{
  "n_layer": 8,
  "d_model": 768,
  "n_head": 12,
  "n_kv_head": 6,
  "head_dim": 64,
  "d_mlp": 2560,
  "vocab_size": 8192,
  "activation": "swiglu",
  "norm": "rmsnorm",
  "norm_place": "pre",
  "norm_eps": 1e-05,
  "positions": "rope",
  "rope_base": 10000.0,
  "rope_fraction": 1.0,
  "qk_norm": false,
  "attn_scale": 0.125,
  "bias": "none",
  "tie_embeddings": false,
  "parallel_block": false,
  "init": "uniform",
  "init_std_qkv": 0.0131,
  "init_std_o": 0.0,
  "init_std_up": 0.0131,
  "init_std_down": 0.0,
  "optimizer": "muon",
  "lr": 0.00106,
  "lr_mult_down": 0.7,
  "beta1": 0.95,
  "lr_head": 0.00337,
  "grad_clip": 2.0,
  "warmup_steps": 200,
  "schedule": "wsd",
  "decay_fraction": 1.0,
  "decay_shape": "square",
  "final_lr_fraction": 0.0,
  "batch_tokens": 65536,
  "seq_len": 1024,
  "doc_mask": true,
  "train_tokens": 624900000,
  "steps": 9536,
  "dataset": "wikipedia_en"
}
MLP neurons of a small language model. Each row is named by its layer, matrix (gate and up: input weights; down: output weights) and neuron, and shows model dimensions 144-399. Each number is 128 + 24 x the weight over its row's rms, rounded and kept within 0 to 255. Numbers have three digits each. A neuron's up and down rows have the sign that makes its largest values positive.
After each neuron's rows, "fires on" lists the tokens most often at its 100 highest values on Wikipedia text that the model never trained on.

L5.gate1586:128131131167119116141106093074124088161138092119122121094130123129151112124170083155131147144145166112139146153133166117112155052158150145099104144138121107106125120116119128080131119167139134161167137133156161122143118139093138108116102139142114091135113138127137116113170172106142109119131116144178137178114114135124126125127126126163125094139161103147148093098116170101171118138102115109121097167138146121171111132109165151158139137169089160119112125166133147174090094141118170105118129122081128173127159128152131101125141112125122107164079117147180116141127132134114083138094155099138132160097162085126120148133129100136127156127092128126125157156117128184125128137090107124136134121160136119119105126140119113095086134109127139125144099091087125133136096163143106
L5.up1586:080124120156109114157064098150076114140111145115103120134159144084112118151112106118145091132140112099114074130097149142153149114168141081111177135101129131132152127130128137140107113141134140109144124131111148176167153163166122111172129082123145095101161152147172093110132082117157137146087113155127149096097098126094088133086147137147103115155129150102100148109099123104131078142144105141118131164172138124128102163082182149147161168110157132068151156137112118146140093139110172107131143129139122138129095108146146143140100102134091158135129127107132099125133135125096129125129131127141154114146143114139123117163151106125121145094134165124120148135130084158151112154121147120153135094137138131098122126124112115103101133108169146147148129104163118106111138106123114
L5.down1586:127135148128137140153113082143084154131150123146126124097122123130089112113146105134107098135127105135166123134114112125087133144140136194114123161120129113129147133080143170125154140143113147145130192148101145140096144164118143150129124109130134178132120101141155104148124142162125108106126103164125139145120147187124129100127096151171117140114140100128107115108098121166124143130142122125115149146148146140125184112106143112138099170130120164160107125127112133167102092153155128113120086135103125155100138123090104119112145126133105193131074194183074136126127115133101132127151120128150173148153063142118174153109192121128168148098118130156130128114082140103149141176121138181112117127158119127097114114111110102074109141125092136151123103146171188131113159146089153
fires on: ".", ",", "li"

L5.gate1256:085090146117090141157125120097120148148114112105108158130149105091111131124101141174130130134153126115171147075147158126154122106105105152121107124113131123092158136128134118107116110166110121146137172136131081137163119121130133197146155111102097144145076111156134159099136097126153161120127101168174155117099142147158115173182121156105074123134158080133162114107126109098153144100122135164135119103117095147090113149140162131118161111149138137111135138121127121112139139146158155085105122132096127122120130133106167168105108139113128103165132162088097136122082136100120139126186075137115112108140080125120154180104121137169124102108118093157141145179149092125126150095147136125128130177127111124102131122113128112118113112100144116152104142126092153123155093109102138
L5.up1256:106113111125150145110119122073122107109086093149107143128119118116144125123123118139144113163127136125135148116131176141131124142085129127126128121148135141101127172108137093123160105165124130124111105129084114160165084095127168116121146089113146119056086185133116132111105086131154127107099156115107119095142181080123147098114083097106114078146147129069130130156130107115137098137140109129118103123125103141133157136151126092097133144121160145123106140116164151090148130144105149157118099084132164120100121088162112117112086124129118133149141082136106119110121115134100112154124061127105131111138114141093108149183130151105121145090133088186166099118137146148118148176154112108163112152136139084124130115107107087109129147139097125125100100085100102112116117163095112
L5.down1256:142114098130102137127129126152124121149134113084111137119149117105107111098112092157135128130135104160146122116111161116116144086112090154156130133135083125106119101130109158109155124102096140177108115102143125151127135088120120129103152123130142141137132136047112148099081127108151114097147076081144106170146162151145126134145121124146121123117147093103135138097126108129108101105140138135134103103160102137090125113137097110139131107127126097123129118122103149109139122162101130108119125117149125118125138139115105138124092116141150146163132137133118111151132106098123154118088095114177098081124132107099141140102198121098091139123128152165085110132095126155130131144132140080149116124084095120138105111121056093105132156145111133102137159152147116151109110139115142
fires on: " to", " To", "To", "to", "st"

L5.gate421:118154108140123170106114112142116121075103108142136123108102098130148143149119135153127148127160088113090123117121158155135131125166133142174117152133148133123133122110118146116095165125124113149134137144136140106137107117147115117169127127154141149135122090088101100123154103123103116117152128124154101162098118108126096152116123139113138126112112148125120156123165113122124101159146190107116116109133174134134124139148120069054134118096126113103126104142116110138119074116104108130161117150070123118136125143136157141150092123105180166131140094079106142091141117150106177135122144167102083102170162177140119168130155149071131104135182125108101100127121125115188091119110120113121164110143076107117151137123139115098145107123103165103173129168161132158095126140135123
L5.up421:140126125141132124146121149143108162104134142153116141205122130159130122168126123169146167187140032119151159114092096134128133097144114137129103131152100107122131115125109133161138126095142137123107133135063090123080141145103143127090115134162123116141118103135118110118091114134144130110147104122121101161128153119156077156120174158124125134142138119122157094142109136117134103107141115123143121131099162132118118122103137096101133144096109118111133147088172131118130128102130140138153126125140077111106117137124186119114117094132121142134141158127148118179146080155189141132166130127157159077143172103152117120157154148087096101124123177161094164136111087079139100108093107173159140161151137142136114127116136168130136094156108105138094134119103097134082147144155138
L5.down421:163129138130134147147133144128124123151107132143140119139139106123094137102159123108114109156119116131128173122127149174118095121117097136121129084110089152151120086105118139109123118105086192104151111132108132116125111142098183105114145131109127156129106164115114126128116139136145098164114119141088130126137109112150148124104147124077092127102101063090125190128152201122176128109145087101104102168105143037102109059126133163123160178116131135096156119133084157146148123137000103131141144185122149157093094119134099150148125125096096108114134115145134126111102120136149093125144182120154084131145141096172120126097135181110089128128117145121087168099127158122152104069119121161129166148115128109138134082170170150098108164115125131169124137175148112081094114129115136
fires on: " the", " its", "'", "s", " and", " his"

L5.gate349:101131152141129119091126125120151164108139134140148112119091148139112145162127082108130123130135149126135142174077140084121132110124126124076128180135118152111128132125112138125117126157125109107137127126132088130101152145124106116105082165124115138062117141121126103149098100142127111149134175098120148136150148108172086146090113136106099128124138110160080142117130126169129153073137103123108151106141105219130139133092143147125138101145132140123108116108167148143109139085125109145095128110114127078143117138137150122132101152129140109113139174094128133132131118134165081105129143107143139139141068151093083118087099115136090160148091121171161126098177123124124080093125104119105122182132162154080131154097150095152142182138158149164137131126103092130129113128153137
L5.up349:092152139087124099127130134145116138129141129127104063151154180099117132106136141062121130091151128154119115165140126127094153127134100101163087167132079130142128119110129110159182112128119159111116152116181162109169109151154124084160122112124147073125172124170125140109137142122065154140122178110123109130112100147103140115121121151101119147121105102130147157101139134159089091139102109117125171129125135162100153171145130118162122135112117120097117139114181160102128119052109142097072130092128133118101118111113091120120132147128101141149152136124161148136165166197138114114132143151118105121142125085111071140113130108117134111151108121146170145102135107124120143088131111106115146113134158153101113145089163124137113130129068126165106122089110106104104122099115089
L5.down349:160103108126059092122104131099136124125135092133151057184098140140119127110131130130132156160175143136140117147151139119134112165131113161138138110119125154119126156131130095131084088144107145082105118128110105124142117163120164121175127100089142122093103083115089138125115101154154145200140131142107119139094136136170113136114105178112135078113130131112179144100142093121130138174140131139106112110172168135164124139129142111164089108181169116113092109103131128100113113167147125136109109095143128127141117131103089111087139109155112128119109198146131152127138096150129083076105147161136159207124122134109080115109128103116110167159135091166160154144114129133120106128103116143148165130140153175121111130140171113169184120109121098142111126142077098128151143087089128
fires on: " g", " f", " dr", " th", "th"

L5.gate391:089130144145112138124150146097118106087101118125150147067114117111145112136115154134149096144165126113140127185100119144132140174182142136115106127126171179137140161132140134183141140116129113140168091129168151139154122137111125142119146119106135167128109117114165131094126122160129132140094133135111109159126141091092120126110165158097101069116116138167119121172122123084172129168064094137125100103127082143084150109101108115161106100182125147158122121122116135133135120150105156084144161148140157116093163162110148123096143122122076143156116149065138128123125150137140150117108166098171092154122115134131155120160126100183079149091154102157151138135102134134117163127126108115147107104111158116080095128128153150155189180134118128134120132137108125133121151195127179
L5.up391:120126092106173133141129117160080102133112091111168128111117132174150144130113117098134124157141145088133107128105141131144122100152151112148125155100153127094126149142112093105138125121153139119117134129152159094076136128137139183146123135112122115110181147107141107122160142160127109094164144115106129124140096125143148131102126127163146111128096095122165113123086141130130126143166100097137143131122139134166146107150091150132094128105080137068122178129135069108153151126132145105082153144185168123114123125110099119097129139112140158149151131113105103155146129135123101146133103118120091114133123161134080127117121063126141130138107111131130099125088122134145111104112111110095136135042133149134140128144150157144063144117130155178089128154122145086090113172138184
L5.down391:143097096134141134098117134121120106144136139078118106136149156162120105161126183132121096132120162144083121150133103119123173115136128124056128131133121165124130145155165105146105135108124117116122153110117109158101107126116133133111102166147141104104103087109140131131099154167106077146097107131084122152131112108075138128123158099177100114099127108132122137161098102071140148131120124086197175145149153149110104160128113123123145119159116136158100095131087113119122124109182145143134160107125107123105113135182129127122082116125157101111138121137121121139111105120147147116163064164137157123105092076149148160140130128136122153128122136146140181129113145118099118096138128123161138117140140104127143105098154148101140128110111164142103107128173142136151109145213141
fires on: " of", " National", " national", " and", "="

L5.gate372:139144125131118122106128119157155117131141076149180089090122124096107138117124086136154110106136152107174116106109088129084113137140096124140162123097180154167132130089145102153149179089097131130150094138173114154152180165135134079166125131141120161135145090148116117100123109115128162092098102112116147105092126119174126118113123136114083089128162119125188131111182082130118101142141113159120130128125172102144149097124179108115109130139156128119141140127123128146126094108106162145162145092131162133152114134117063117127119140105157134109143150114124157114130065126112154151110164162127116092157134108105107146136088159139129091124143139085119141177201147165126145159065114131083174099108120118109145128135129132132146150147133158137106123124105122186092123100156142
L5.up372:128124145165145095083104131151113170146088094126090151091149135089132149143157127142111152122091144129142155104140117145126119126180116138142142143126108178150075134158107164095135138141131179127126121124118151154155116112113156080188160141128169167145183087108127146070155111160128183110129155084108135112109148130147112114170139130123104120115141103129121123127128109117085113121114143126094100137100136109174124120140187120136137143172098113146111113139159144124131093105147157079107104064144168120174154098099149114154132117104168126103147131169150100122136144114138111150159124146171119135105146132130105078113091106109124090135135156131095126129120123144137093116092165150139129074085120165108132130126164128122182104163156134111138078081122106127114105117135094
L5.down372:109115135148152123119099155158144128161135118147106127089149107119120135146127147114144124161114106149134136131141099077104129106131111147132145117100130150134130088138127115131119129127099114143110118159106127101179163156106147136103150109136145112133105144146145120128111103142147114100136150105137159127133128114151111167190165142127120118186127112111106138126108137111140117129094126100099103123113156127112118110109112109115149141113129145118122111093098127115166137171103100109136139152095149128111129129105167130128182140092115130126105167105103112141127137125153122150140133125129108128148114168116130113136145108095076092142134106146124138140069127126130126088095097161165123168122133084149185149098178146133192120175180167177125181129121110102155141166137128
fires on: " as", " a"

L5.gate81:066121156106126106123100107070147153083128156126128109119149125133133078136101104112137154135154132137135143142086123132134154139138139108169127098101135134117168149173188124109106116121143131150092130174174154089135074123148129149118121145118112107137111150117111188084149124156110105144062158077152148150166177172142169113107173129114114150117121115134114148101079138098126130104141142099130130139119125075113132124122181129087161121089129135105126116121120084141186114125148123161124125147135157109115106105141161169116118133099107136092110109134115154138129111115118118153108077125110113081093116151083128130114101102121102133115103104098084118148150136114113147154162174124146121108100120096105103145143125151142115123096122085154139125149135101138127126146131131
L5.up81:148076146091130104094098108131129073135114132141145123106110107110132092177099141102125169127130070108127146066157152130124125124159099154118132119086114143164138122142122142130138138111113092119064141101136148175112117131126106117114123127128164116142113151141178148104140151163149098124142122139144147102141107105140116104145120114098129139137118096103142140126139149065080106167164173136087122133117114128105159106130140124137145104162127129124134137161101140144169133132120139096141112135160149122122137113118122082075158098108142114073177119150109097109124159167118099106140086144119108065112154125060140104115083121129094123104164097136091118158137138098145074175145152143132165126111082120117074105167115142102030116119174112111140126145138144151162108111077137
L5.down81:099071116125120137090135123070109129145135153135150143110139135162138128134125139085148141073115071112082121115116130126139102125160125122159161129137123096147121144142115149151126148091122073103085149125130086109143122108102147120095105135116142165108124153166120124136107146156155127139090132133129139150125126138153115087121102115082137131171123133117127130126117174082151137136118167120121135152120147107137148113142167133109131146132129139156143126128117150141115143159184158091148092169162152133119130130159169101091140130128167128115104143116146132134153124130163065103150091134116132144146122129090148072131123099107145130114151129151108136181145135146160104126177138158123111126154110093116168093167155120112092124134125113115147115142126120110088099134119110
fires on: "s", "t", "u", "ic", "im"

L5.gate1229:131142156120146111097124099069188157139094121104169103113129146094117104135118146099123140108116104128130099108085165120122128166148120126135151104113110108135115131104108116156173115142096139116129146154121112118156118177156113171141103144130148162140111123106162144113142118127125156135073157084163105134136170098157150154168091113086159131123142120163109137124065118102129123130146133103124162140138139092111105160079106132129124124197144146096111147168142142162149141113094128146127107130130146146154149112133126157173111155135163135119134143101138133178124119154103097117122143121125152137121162140135156138153095132126111155118146138158136075134140118151137166103125108113143098100164127121115146112159145138158108123099126117132143098084135147123129135162138089
L5.up1229:141135106124135111138146123086109086108145146152149142157138160126185130149129156145117126149107140144150107087093134115118141108144082112158117142130135120127143139155107127137165139069151121109169159125125132128079083145118132113131124133109115197095124123093173091137188157130183133093192114117139115132159112123134149139104124175124110156172125154151109125167127149099123174150074149152133129122128082114108162124140098096135168100122111130112107090101123144115087097111165112130114134160105128148137139110107127135131128128136137152122109141151115129137139127140117144146142133146151115122123124148142100129169122165108170167146164121161141142114157108105084110142119133110173155125153108155123169126144139153146090101116153113124176141138173120113169139131114145
L5.down1229:133121121106126104122110115120098071127132095170153125132127151152155115103067121095112134161153085128136146119134095120113148110172151114128110119106108095172140102106146100106084126112084091150159089123088132133141098157087150139133132068130129110107109139136173144157131115150161104101103086153115133156155142164169125155136154095077108138155163127115103130109143143112140180124110107168127114086133119147121148123118091114162155137132131147087146096126131154149162166115159068121111135171084124148126134157154085122164157121103151175146108153145108078172130090093111114136137142126134092110119124103132074162125167121113096153152165153135170125113101109115131188106122112155131149129133106069134138120145125113112156118128120126139170138159139121114165134110121108
fires on: "E", "c", "t", "n", "ic", " É"

L5.gate834:160142104103166135139106116107141100164169158143133091124090108122110151140143160131119142118121142100119149152171126143112150157123126074124139119080132139116157171140143113167129113145137094141125144106110137140115107132099111129136148108148105108135091105099186176101118101127102118124122076130149103104112098126116140154125163158127116145135150089121113083123119091109170128120149085122109147103116178177110102115133126104097124184114123148106119107125150105084163089147119171126143158146106111126127114163108127111104109161119138121162161106140154101133123140152154137157143137093141156126156115135126189152100139167141143119146123116102108155146107157092087102107147104124118109144093116139091115096158121130106127104110099138132156131146125107148162130134192165
L5.up834:151105115105133164138143131160146134142090132142132128122114147096118104109128155090121101120143097103158122123156092122129124129093093129133111102106123083125111097110148145149157119107171171147132134137130126106116128150130114120102161104141158135151097122085094148150158095116118143125157154165131140121100123124130117102100141100112150098177098120121123115161138158102090174143110138132123139142123148136133134128078131119133149124128102163169117087128104078141084140101142129116186150170139133123145131132066161080120085129090132194137150152119121075091183106105112111174123139102109090113128141126159163082143127141108131189120160126121142086111147126113151143084153122142143115121144082079143154145129143124151100156114153136129148148115099099156121132159137102
L5.down834:150101108140135114111119130139125128136115145123182135094167128131106147124122152210113128080107120175164132089094091121127128150152138098094160120088103149106114160135086118124115136118204122136151129123130129148115135138145106166126133079158097122123129102149114155121145142103132105117108155147128141114122191111108168140098132149107102097138104105125112162150092162157121111107129108153107134160166115100164120123089158091145114141114112121158134120114179166103138132174107124125155121135169107123086136134142122145129141069151162174103133113148140131150124134134138118147123127145106161105145173147111124127125118128158120098129114088149106142147110157127152125094132133130130141123096108140118169180133123097094086126124133120163128117117112157105145132161132118
fires on: ")", " novel", " which", " book", "s", "em"

L5.gate942:110081106137134127129155109112133131131148101115132163163124137115157116127134106080135136136120095159112130154135095134112098139061095101159156132142149117132163140134103117106117142101130107151090164146176100158124164153188101135133122120142128126118148112108147132146116153141158124134116125175126131165121109133173150101177147108094109135125125105108125122120120142104154097157154070049102131091114109108142132119143118128125104122127164155087091132119146120133137075125116113142154125159121100078156133133101110120113129126157089112161156137110094146149123098141150141140090106142152106146168086129139095153144092166168145113130133136131109109159125115193116131146150125105122135145102082107159116119167111162096177126159167126117132157145137121145102126105133115
L5.up942:136131107114081081084101111169158131173161124184116131103131141089098163149126165099150136122132114095125153142147115129118138093093140140104138143167145095120140143138153178147110150093164132134140108121145114138122156091097134151116158150112139134155141118171119151151104151123164135151127140124132142189184144157142135130169172120152117114172153108157141138150167146148115102221136114134120146073134145122115149117130164184107164112105126134121102134141174146101127114133116131167142132114117120088116117135149103106139147175146127152119084122115122130128127124132077129165122150144166129150186160075109084088115166073148152089163156146133105104122108122056156129112135135153153119153112133144144148131125140092137146155086113113107145115122127084161118115126099129
L5.down942:152131131143091120145067116115124140130125103106165184124145159121150137124118131103124151131098126145098125152083134121111142081132128132092161084163144123159133140101160198129159171082137165133042128148126118116115124112119124128133129151118153132113111118074152116082130179141109145177123133091111130137174137124175125128134097134128103136150135128125113149140138164109158156148115096126138181164158157128086154088139124106121127133140137129111144138123149125107158142117000145118108115171164132143159136152141118132161163124091138169116132138118109128130166087185122109101162164147162138106148145123114131151151120124129123121164113176134154148123097151116130113148151125152113074111120137157099150119133146159105127139117166088121121099112098089162134122142121105
fires on: " |", "|", " at", " in", " a"

L5.gate1319:125115146097161155133147136118115097106082127131125122112130083140131093150107090126142090159134123123155106108096101205168110152114114125125161109131158139137100119127126131140104105152131108075096115131142118131142138120173126121134116121146156143184110131138149128109175098092171116145110102121103142130114129150108171088163098096168126139118155125119137106102128136139161114097180143104129125111138105132114130114136140121127103124139171095130140119129104104093121148145108186128197129129135106119149129161156132109117120142150085133106151091153092150077137151131154178146130117117170143170131118147107170150105111150127128153095140115102144139151162170128141128081101117115136099173077161085129119132121087172143113177063161133137118111156171111156117137145119161
L5.up1319:179118108160125136143115112134186120122085182155125115125136112086132134160162157110121150139070143152092138146078097118157123145110142111082117136104147128140127122121122065135131107144135120104081122089130100134110134075156117145173113164097117144105111133164121111130135121115126110122110135155153116113174111098149143116160119147122154167138150145143183117119122089107084139116140151140144117169158116151111102134121123136137153132091129133126106104118114138112116112123114128078142123106108155090115132104137141133163142150115114153102139136143099114078116132126119155167116073127171105102128152154138065113117135134134143135124143099144151153172119110134113151122138084167107115143104076109109115109144108110136081096143140142113067099122133141109158135117139104
L5.down1319:136115112108090101131143151134165133130147115125106151133132122090094145120137182119129122101073144097125159144116156149106131159101123108116141098158127113143145143133118167125130157124083157095069122128130115111170141055146141137150152114144117093147082136148171153093106124082126118078136132130111100126155106133107142148177192145134169134158170126100116152177122145164175156123125130101156118115147152124098143140112145113131079126140146135140108142167123098127115111160071142131155084136121081177139125153110146134145137121130135121119102124086149110111107098185110133133165146116079113130165146147152099103177107075125120142105086106117129136104103123135128117122121128102094147109110094134094157098086101130106175125113144180128141085109102096115100153113156161
fires on: " a", ".", " very", " A"

L5.gate2034:113144130106141096137125134110151070086144135168111130137144133110135149183144123128119138157122162128084123111097123101100144160133074145127107172135179091103102108115119110150216151174133134097178121125178123124135142121081099142107146139121142165136086158175111104111180120112139118114077159115127106164172150111141142159143140128125130080157135116143119158100124133158183099112127136152096090126138126099151148130116099118103140142129110177130168121138108142120089145169136177112100136146146142132142134119142115134098121102119108112129162129145134161143100121150081103150138103151165137138111107155149102145149166137111171160168126120164117130135130120072082105161121090106129120119144075106155098119125125117131119156117132137092110150154129143111163115148117126
L5.up2034:089136097137167103108104111162133163147097135106118163115114136176103163154107111102172112108141171156168106109125121117110100142131074154133142131173103120126122122110115084166116107125122125130093148124157166127118142135095123148140130108095128121145139143121135138103105129146119110143115123132122137115130148145117105102125105118159107142077111100105148110123123123130142149165104127134139139170131117123125149078117113091122137128106126179101117157123049104122144111105139177129152138141146135111090165118143158127149086084104152118153134102116114100124137158132176160136092113101118088112120133110107109117114131158121160089137067116112114101108133117130136134134121102160147086107166098114102144095126172095140114124149153126125135155153087085155126114110143113
L5.down2034:165127097089142135109093106119136178137116102117157145137133186154131083146085140136113137134102109120155075135139120099130123111133122132143114133098144158108139121123107099115104122145084149108185132136128112106128115111087123140157161116156108122167089081125086152128112139143123141152097132130091144107137174176122123110154113140154150114146166116123106095130100120119168135134093166132137153132160154138133187099134133104116136133118121106143118134114126139140124123113109159128106128132134140137130165167096137109161103124100102161120081136127191177141103130139114168116144085165077153137127099146148129115132161112150181108133113152123136111111137149086102103104146087163149116125094127105099140130165185182146161091128137170151111129192134122125144083108136109
fires on: ",", ".", " $", " reve", "$"

L5.gate440:177175121142139114079123112124172145092125127141092174125127116091178128145081174184143132124133104113137133126110109141116119122160075151169077143122175126118129115113098145163094094142115092107085136112145139151127156162097101126125138116114093110100138183109162153094124137092106161108101150158110097134113124160109182097113130147144149173124125160117131122149113143141143090149147186120132132089142099142138118106142118091145109152109121114127147186127161120121122095138110123167137128125148161129088131147097092086089100159137134112148148157154115134134128132130187147123125119136125110162138127120097107159178161155108081140129145144098082124096162098130094113141128131116127083117116150124135116168144144130145131086139152147147100052147100166121116119109147151
L5.up440:135141124150110102129140132113120095132192160075084124118177158109107115118109172135125118156124138088166124140138124155154140068152158176137091124156136136130101130096097108148113131133149102116149113117120076135135126139118119159148149134153133124094082128148153128119098137139127135134140105140123171154116103112117118097096140141149086124083156131119145133159107161144085134114126130137142116156127104115162104174132158126131100160093082170127093109133124129167109105149115139132138149140103083130119118117113158112143162153141123080144128128144154103116122114155178153168146142141160143106082119133101132099128096140107111126126169153147100076128119139115112139140135111107133109136100121157119136158153124116134142133128123099104150085119103137122106085119111159
L5.down440:186131100107093125096121131118097108102137112139181123105149170148141108111151096152120116167115146127109142168106114133108149098163099137160125126166106103109090094075131132128130133113117120096154062144132179114152121149095137170143166120135094097151119136138143152101118143138090110107111118148168132137092197131150172154117106111106104118134176196138138161134124128090148160110132111119135095097159142110131124141115133113157150138117118153138098145121130119150138091112081109159116110107163145113134106134159121111132173148173167143129101159095115145121116143136165129113108121120134151116147168104117093129120123141143121152133148150111109119137111124136109155162151140137115140116153155110140144146160146105118121157111147111152139115154123140107138113092137107
fires on: " the", "s", " time", " French"

L5.gate284:101138124122121129127143159146091129112125135112104124088103114160139124157115170132123110157110146094121144082156094107152114088079125128124120161114135108136128171122126137165129136142113143168131130103143108104121090099133068103142124127157113130186140115160127112182093135142126159078089138116123121121098130157107140159116149133145145125136117107175131155115144123148121117133135120091121122127132110132121169104152123155121104156169152109163144106107141166136086121146136124156111148132153136119088142155137140152101104124116098137131132133141097117093081091164159113142136077102124175108134135134095143138103197164142152157129093131141130120073141133137167097125165117073098126117100090110116182098105135131117107125140153102134071117100146132111113135112143149
L5.up284:148184120131151116111139133158091136106102189130083137127149105162172104108115111139153127085117151131139123110136103156137133117136122127152104121096131130130124126110089101115144143187151101171103115145107125132100104142123111136111153158105075172142103115135105115142107167129148101119112125120152094124150114127101104123103097138145159110123131108075107102135134132130138085132132145159106132169093168128131131083129107129119159145124149202144132118108077098115126160122149151063124109166099089142151174105105126108110142128114118092125183115118168176122100165162161142141112164089137136130124124161131112121128089173109141160119132094131095104094132116109103120117070098147121082136136139142120118154130167171130098161106104098118149161129124128164141141107117147
L5.down284:132143135108122124092146162128125111045158138166149175127112146107103152075150140139142159145125172116128161146129114142051127102138143108116134106105110083123121101143102125118129118126067133142095139137140164175135124176134051112121099114139122146128144162134178146134090146137130128086141116143115093109137080132135137085097150166156155168113154127122119093164122166142125135119135142129156109125123145104093167115160120105088119141156146131161144121150100102171168166109086178118141117138156162138157096151142110129120134114106111106109124108103142136157121094135142170102100109133164127133122087160131147113116129138106120172135134155123078160154073159135114147120110112084109121112106099127103131112140141162122155133101135061111139151142130107122156139079138131
fires on: " New", " 18"

L5.gate82:109106152142165135100161122133123151123134135111136107108123123112154077147173161130131157093160128137161100116124143142125099120134075112150128117167128205128147138117140144174167151081133136114109161138152114133117144119123142153087146128121156122140091071117099142145094117089149124167103106120105098166174138134145164115104121132125120197100131104102135094171124125136117079113164115129116145142101123131121170118140146118135138180086164100142123131098210099101117099137073139170137112091113152120126076121172143101163103128131090095100118134142126154150113130132170109147126074094166121136106162117127145096137125100121142150132116115171143156143102163113092120116103090187119136155137128115153159181120114111134126142132101111166130156187092095131141121132144145
L5.up82:125079143168135117107083117149140143130113115128137162082157155104143107128112147123091140089097141099117103137142099067133116151128142110125120118151182131103105163162133096130150143150077117127151130122162151092131133094123130129145168126099110071116087125139170138134125125142119100123118140100171115119153152104153100138173139126112097110062135127118115084155139148096097113134146118158118135158130143104174112143129111120130120112097129092171123125124178094096164160116106120136125098163149126135164155065117118111102131124113123119110135112105134122124134146145154165119111148133033112114110112113062136123134070121120128090138137166153153135172094156118153136134125171117110188134141149151121139125147140131140144120118140117109141168146119126091094142121127110
L5.down82:138144158094163136124120118159135174120077137112171128176121074142137116111127122124075107126090122141159122135109184113153103167138156129139154152145129164126115148130153164099089152150150146134118145134135099145131131140171142111141138108124099136124110158107141132163080109156112164137112140128104152108154122108130107153109103137094114131130142148137168125151119109124111104144136131142157147127150121108115139141166114149095150123135163103116165146131106149131113122142126151121115100141137111129134093125167135144157100129146114117077112164179116149123133096137127131141094172119074230156121152126176117121091102113090109167118097123154111110147151126146088124081090054141133145142108120112134137126143085122133142162130112139152113119164171089156110168102114097
fires on: "-", " un", " Un", " se", " Se"

L5.gate2399:128142158128149100127117137122142129164124109130130147127166104160116150128078130127151143132158136108107157086130088124146166149117111127100107110064137102169103141117166146138125155119146144160130141110128143127133151138119114096132101153120094103161140114121155074137106130113100076122145118122102121182137109102163119134114151144138128075140146087153115190143139128108139121133152136072113132132124149131070135139147114178158118126132104146126148169118152097113108124167105133137115143136160132137107104088127134118123120119110135119111170127121114121104112194117092097115143064126175150118183151141147098133112146116147150192146103139077116145136156122133125115123102131130110128136142108144140139140140171107112130141112160144132131131160124151145123101134089155
L5.up2399:113114168120142098153099091119116153110119156180121141091099099069089130127096124104171133136141149108127149132145105148101135118088142121084143094069104113133128126117143121114170129148190146185112135149131150126169126099109110143138088153122121089124107114154117121110155084132094093176099105130138078117159141109134116131114154140177162113118123111167116128130129126072177109144179124115117145114087122125137104099139131165127162126119073136110169160136129137175130180123145163118147131089181115145126095110119142119089078101123106141167118126090121085161120089136138095148121100116161147099150116144101126126098164151111156134131096117124133166127125137194127092136124145107121092123119142157132135097139141104138138194116144100142115135153108141124146130137134127
L5.down2399:143097115127160099146095127106129128121176137138147147117102138159138105123105080129160114126113131125137121143152163143122123171171128127117115162069109105147151141108106107142107093077123105139150132156145103084108111112144165115116155132122154156106166220120151149129137128102135078146096170176150125108117118124114102142108128133108130107140126147113155151111123114140128157096094176101173134146177093129107101128125142150056125141120120146153134156126103148127098118072118115161131148117186095113146092093133122137144114132140092117134127114104122133153123141128108125127095121101180142104132143125106143122146107129103111129132132114143130145080100174109120143143075152136147155128099100178072103113137104095092076128125163130147147148181116081127154117142136165
fires on: ",", "."

L5.gate1572:142139110118125103160095142133138126082097115135121144114135141129127126124143120127130121069099160145125139126135154128113097110090143150128141102152106114165180143138113123107132120128169116125154085093156150113122107137119183173135075137126137156115140123118166131114124174136122095124150133142171126151133143154153107128112122117133113128165090149150156119146136127132128138152121125139104103157180131170148090104122155106145137123161121130093113173111117149142095122138142147074086153130115137117083110122126111110081112127145134124110127125097117123111116142138124130126110115121135133123143125083145092164155140085121141134130123114130128118147154156144159144127145139135143153172168159127153152172147110126121162141099163109159086121081136132087123094139131128
L5.up1572:121126091114162160107081144087160131112136086096154065119120104111129156115103090082112126130114160111162103117132104137129148136161096104115133073091136149119142092134146120147128148098140156091140139119136112145168112132146133126098131127158099080088139119116128045137149157123133121108119163108106170121129148141105141130098130146150147118135162103154135153122105103145166123120125117116133103128106150107128118126125145119115119127116099187116125168132090100130105146110133133173112137096120130089095114118134112140114127104136162125118081149154091147117093154119113110131134137151148110122109156161130136121152132088145117138135103128113121131143140108125099112163127165111127124120105125153128101075183150156124113099145153178111086143125135110098141142150122070
L5.down1572:091137116104111133167160142120144094122095146128158105154138146123126108150142142151099144176134081083102108131179092119117121111117086147150108103130131120089150104115115127156161119098133106117166152147090130160136131098082114091108123160140109116155116119110130118100074134125106086156091083120113115109075157097105108110153144133136166139118171088168121127127145142134146129081071110182117130123111179146128150120132141136145096109093127100100141089121143128158082162115049113118124112116131159095101101128112158159105125125129057160095121129138145134112141135084088099135126163126132155151183192112149138120117140107140094132090127137093159166163153110094075145099100138143128126126135138134106130103150109162103124141165125134119121141115135110122118108102145160
fires on: ",", " the", " and", " of"